config.yaml
d_model: 192
n_kv_head: 6
norm_place: "peri"
optimizer: "adamw"
warmup_steps: 457
schedule: "wsd"
seq_len: 256
steps: 3223
MLP neurons of a small language model. Each row is named by its layer, matrix (gate and up: input weights) and neuron, and shows model dimensions 48-143. Each number is 128 + 32 x the weight over its row's rms, rounded and kept within 0 to 255. Numbers have three digits each. A neuron's up and down rows have the sign that makes its largest values positive.
After each neuron's rows, "fires in" lists the words (lower case) most often at its 100 highest values on Wikipedia text that the model never trained on; "fires on" lists the tokens most often at its 100 highest values on Wikipedia text that the model never trained on.

L5.gate310:113116065097126105117098144121146150104064146080092125124110166086152162118122147064131106150103180119143130122158194112141134107107106116130132138105089106170118132144134064111168153130148096111181107129144186136120160109040152144096203119145152173076185122054097130138100129129139122053
L5.up310:143107117116123108140138101122122109158135162100106233132100130116159067128159131031074157121173147097094138129118137094112151115101147080108182100115099105124128177136167140150092079128073097079133044128140091114173126121065158092119135121070147182179153215086129139130164181127136101140
fires in: "march", "june", "july", "september", "january", "february"
fires on: " March", " June", " July", " September", " January", " February"

L3.gate360:083134118082088143132168136119127163142141049140127094138151134149129100178124088137140136040168153140097142180134116102123144148150142163137072109133141148069143164099117130184107086122151182107115066165099115127128149133110101134104128111094166123154142191136123124160124092174121099118
L3.up360:137115085155138130111096124077118135092120159108157148106130092110096102144085089211136170120137118123116125127109133159045103127131185159109119143143097169087165098152173132099093112175113134191111056162147079124107131154167104109110115125166097142176074096174140098144123180171166159070
fires in: "he", "hector", "heart", "health"
fires on: " He"

L3.gate374:132154137180089138138096123145136097098136193111114123137122116090071084180165121068136166134121128101091121137104118088123137082124152086137152125101044161169056140129097148114120123086145137107064091156121134151095116068053129170168133100138113163105126162149142084108137146169095054050
L3.up374:101118186116098127169083082130168108110107153123156131069141150144093152143122066065116138127136181175125031111109211079125136132136156182101145039081139169128146093170133119187091128150074130140120083144178139097088094116090148139133135139082129145099146138116104099160130155133161113122
fires in: "january", "march", "september", "october", "december"
fires on: " January", " March", " September", " October", " December"

L6.gate385:187183087132060152139135167134172143141099083088091167113147159155151117135149163195134148043140130099102183169118132152133156133103146108116144200122104144118096070131179136117110141129086109173142096156156166131120178109103152151131108147082198127141185132117121103125135069182117177100
L6.up385:102080091076121141135147115157120103169140163112153182102164157124105098148134083148148154065138132101172133107125107153156131138149103193150128106169085108086147117098140154221096129131158134129134153095096108170130179140178108051109146128115136092196104142102157164128114119173216162151
fires in: "he", "she", "but"
fires on: " He", " she", " he", " but"

L5.gate421:103115136079136120102138134150174165170160135099127138116182149110137130182084173133122187121177134168139126138133111071150161197146105140158128089181155042140102061132134191138148168103153121150143099092077143110130143100114121131159148121098139131140133147147086133166187090157118182145
L5.up421:114142126161101103126106162104066102124159150124099191120163098142097167158156144137166130090162164100103106113101105081168164140122117113154139145157128120057071125202126190125083103022146152163171127036113140136099112081118122137069129134162173139129127158114133129071149106116078138058
fires in: "the", "theatre", "a"
fires on: " The", "The", " an", " a", " A"

L3.gate200:128104158160122157130178128112137109124081178158141102141166181147075146147168142139143112141139119186132129193143182151147076121198150158160114215126164089075124190139151120092071107148080122136118123173073130181140187072083128151111141109149081147118091134077122089161173099166080174122
L3.up200:161155148162108132079161116179147139092111110096120126215096134084144111137102193101101187160108134076111153146102161157090100142121116154117103125128064177124100112105206124125094145077111170133163145115150151208165168184103118110121095167134158112174120153109138133156152143087145166218
fires in: "was"
fires on: " was"

L5.gate152:117150186107151129139048149148115124110135063162176091176153118157073122056172175090163109158108076158185132127123131121182111165136107069142165089132115124174113087160094119078134176123127122159141170111072160121102150096131141173136121120103093130135170086156116090151166155141027139124
L5.up152:079110138121129113127130160113123137167132181156144180161176104140102173118119178116185121158116103082104153124055088140134178132130144164139178092145127128130104120124114033115126112115140077024142128084163088109087136087134151133110101121152131165142155183118146096081134103165106125164
fires in: "a"
fires on: " a"

L5.gate291:201137119132081145162102120105106185176155201063187152059177167151073134112133169056115130070087172105095165168130180151130171126106083139154177122110139088180104119145126104121065145140128146139198097087132142110125114121079147093109128110120140132135159154137129103075146120145095096132
L5.up291:138118104134116112133139164099131125079105126153060117134138151095125112110093081115193077152152130164154145134117189117161169113136129136117091157103075104129114135176078134146132194132172119186111103112060085128167142142130132184115127188128084060146125160163168175159152098143109110167
fires in: "the", "there"
fires on: "The", " the", " The"

L9.gate212:106079137126098140129200082106143107131143184127101127104134182165149081119144078155159130110097096140113145096108169075155131137135112125147145110069076134094063126048210083196109128103134153145120182146135166185119140080028112139133184171182056108107105108141121129176190102143123140160
L9.up212:118102125116122102139132153124073116135127151177149135145183124135138123098129146098094189055189145168117114150123079116141156104125074141096181204103079045125159076098132116139104140108099146152132163100109101131159133091101130126118230133195099135211141158135112189068177068114076131130
fires in: "the", "a", "was", "only"
fires on: " the", "The", " was", "ly", "a", " a"

L10.gate380:123182159088129166092147165113109138128160166026092145111141189156139117177120120146184165095166134082089176161114142174099106149105032169199144112101109167126107126135114098143080123115097098157141073143107139119115155123100107094065159164164180162133142132156183120160134123135147109106
L10.up380:121087137147154141125116107162135152176113146067118170167108140129118125100119066107121156047121077100099105111090128155111133123068128169149122105079073067095112094078077105124088137147150120154143110127170123169133104112081139129157112148162094139168162152129106064105124110082186170122
fires in: "this", "the", "which", "whose"
fires on: " This", " which", "The", " the", "ose"

L5.gate203:132130124115132114163123184168146120119128100132076129149114149127113134201196111160117137140122164128109127120195138093136095171136116166152091117130126120127153203134099164120158171100073123188134140147123142141045161126065150113127127143106124117139194115149150069184135096179118138130
L5.up203:071111096150127094104140103150172128125147086126116142175138146150076119149189120129099129096098151166128093036150106134116174196160174127138144149147097117099117161120188171104115097162135095142129162088148040147137146135145078133049141072085180122111130143117154117105094164082098146106
fires in: "he", "heart", "hector", "it", "help", "held"
fires on: " he", " He", " it"

L7.gate175:083119154109066165191133171165120055119147121066168153131105117123123125184150101139102113087149151202109108161142102146139098149129116139115109111135076116114139160098134182069072129118123150178144103159166101137128168080138114081115176135135069091168167098120169076160110062139120157118
L7.up175:106144107189157167153206139155049175119143058152122156137110129138135076174154116129090112081119132118038162144146095130106098135126110120105148171205160082141128135108146137099102088104099147069119104120151123115127131163162116118061171100089083142148091145110101137149162120159131165144
fires in: "was", "is", "would"
fires on: " was", " is", " would", " A"

L5.gate143:143153139110159157146130153121149099156169124155183173105164125046109106128091128102072114128093118107159111117074154096166146170107088091143206073104089115152093139142159099154133124112106135208174187109146150130108212099189134148112182123119084075121127132141175141154152166169077153114
L5.up143:101099178124158175102116161136146090095109151165109142147156139128066175156091134122110084092156124173127109108147084089100107136141102170156077109156127117142101064134155116164097076067210125039157174176127164154115099146083109143107131087136094171137104079085096147110151116171122125130
fires in: "this", "a", "high", "every"
fires on: " a", " This", " high", "very"

L6.gate214:140126118112093125124118129212101090159146119105161153074108133152155086148155115050124146144126110119147167165075161081130151155087083114087172138132081107204116106088139128073159109094179081105170106127081133116112200129090127153147199082102160184125165108070073112145171095131189130120
L6.up214:160154133125131171082147151110127184117130082115109122128121166170123012090139126060140104128145098118168172150130142141151177117131149110117146080105125145105118096083103143192167139137099121076169110157105149117133119118104147116046150161122087090117163178109161090124162145137100178142
fires in: "october", "the", "february", "november", "march", "january"
fires on: " October", " February", " The", " November", " March", " January"

L5.gate61:104186141095127114165106177145106110132160116138182098100119149075157147163108109104159112113060120123122181085098108089144204109166162112123156116136129128132112177174113155152159097179129103083174130147102096089107154182117112163082118149078124132089148171143153155173154107107143077130
L5.up61:102209145121152105146139120136078150148144133154115158111103177161131064071110114127114098115194096114104124091090111128109177144121120217129179115150179109118116123155076153129183150179092075100165092127148099051130106145125136123104139158071132126087106139162086144195103099132161099184
fires in: "as", "described", "describe"
fires on: " as", "c"

L9.gate396:146140150110086131154116118135164128186124176164098143155143117171130090082152129124100122154111133155085126090109106121108115124206163165079082131101160093109153133102171092119102127115090083162144156108131089142099148190098138075097172181170141167103113141104119113185167095139134110092
L9.up396:163122168125153130142120156187203120153130084130113145085101123127137112169158092098174098165131154126116152069165137061127057144112126125127156142091074123108120190106090170100145121097135155184104063116132102132143156127132111147142136109120091191166105149078147113151169113148108159173
fires in: "was", "would", "could"
fires on: " was", " would", "ould"

L5.gate36:147149106178106127097119113153147090138127155150075137208131206119124129164124179155141155139159107153146134145185111125116093146119096183124142152095149053115072190126158124100135115123122097182141124106144159097069142122109138120117165116096088138062153120109130100178214162095145170114
L5.up36:152123107113127179117147121108103170108177116173161173184145136135145106104137141110122137151158096165160165155158057111096076231101067154090110175076105084114149170132116103160146109087092106140161058111149076084140136089131106152152107075082128143060119129132162133092160161149145144169
fires in: "was", "were", "is", "are"
fires on: " was", " were", " is", " are"

L9.gate488:138104203155082089105108039128132103114097090110120085145121115071139118136134131122164161171070122154123118191111149105120132107114149129145134142152074138155099102174148118122157095113140086137139125130128112079115114196102130158184161148144177134073119163113106117079189156145145145089
L9.up488:156116126112141114128133145160092138109133075134192154099097123129066065143128202142140190120136104195100148134085143102188100204165164108141120122161109116089136117129152168122182197182102126146114116123098141068114099146124136137104112120071095085091077133179093143133092104144130103189
fires in: "for", "as"
fires on: " for", " as"

L3.gate86:086179144139171112131078090121121140144120121157172118122131118171132125134104140074163216197114127144051045084107116166141142147159125111081116131107118147131089110072058111131132182124155127194118112089127110159140145131115058177114114167155126081063127117132142148113123119104027117100
L3.up86:129150099109141134125147189103200099150125106080127096124099152094135125143148101080222163104170124124111125096134146135156109152137085188130171155106134113109100097109190099066064103156072137165138137087146189146127103148193108138150123168114112135156093152106149145126145152124066126104
fires in: "at"
fires on: " at"

L10.gate53:152128151131063152098143178117077182129121115126147159173115148114114150107097163113135188068125127073086183121103130190128110124099123087138185122122116073151130134174112154155149146176142142144153107118094162100116105119139132156164147149173140083121090079132076136123120110136071095148
L10.up53:108060067107107140148136084126133092118072157141110166127169079114133145169079115105143110078161144138078164119141159141100139144090077117138104108085203114169155126162156155095204164138136157110148112150132136161136124112148085044159135099114135064151064100126125149138112100163106144083
fires in: "s"
fires on: "'s", "ic", "ian", "an", "pe"

L3.gate444:133141112089118157087100151056159124162080105088091114173151142093129127110137149096138136127180192099168151125123173110156184160149088133136161147128134096158156116124186078149079134093171151106149065130136195137139160159100086107134158138085095178168148174183126130129154063152086062105
L3.up444:160146099144092159117172092134193096191142145165148148169152124147101086108118106153070046151126143127085141080117135123094163143169070155156051132131092156098116113128042138123119150168255124114112131100170117080146118090099147151155122109131136107147136181130157187184184159055133103197
fires in: "the", "they"
fires on: " The", "The"

L6.gate77:138112161067155162130144128157130189147165137170103163131100095094123081122117162035103120125102144118077146161140120080168128107102116117112138155104107102135116141122133147093120091122090098095107123111139158156126153074119219150168142126152115141147140125096080155106137144122123110063
L6.up77:163144114086126126130137126179171107160134113082180135114135117105157109144129170088111071105151159136133131116082175158119054108121133095119230050100133110131164140137181146132094061097097120118151126131118175081133092147079106122170224152129159194118137103162097147109193119157146165111
fires in: "november", "june", "october", "december", "july", "february"
fires on: " November", " June", " October", " December", " July", " February"

L7.gate348:102126160105104168107129128133136088120168058097121121115101094055122133164116155142137155122128146136155147179110198119182116101118064110140157112087109058160133047127141104089121092058107133197169147138113196108107152134109138163105195133206129172142118090156144144143159126105095089093
L7.up348:145138028100085116114133144136087101110153134096162120137138134124093184138163140042148122151125113160084122187134121138102132105104128133172069131112124183165094084146104078120132119137109176120136138094188125118167134147176137084105163161155138122088145084103105170116178137127128157152
fires in: "first", "east", "west", "the", "largest", "southwest"
fires on: " first", "est", "ast", "The"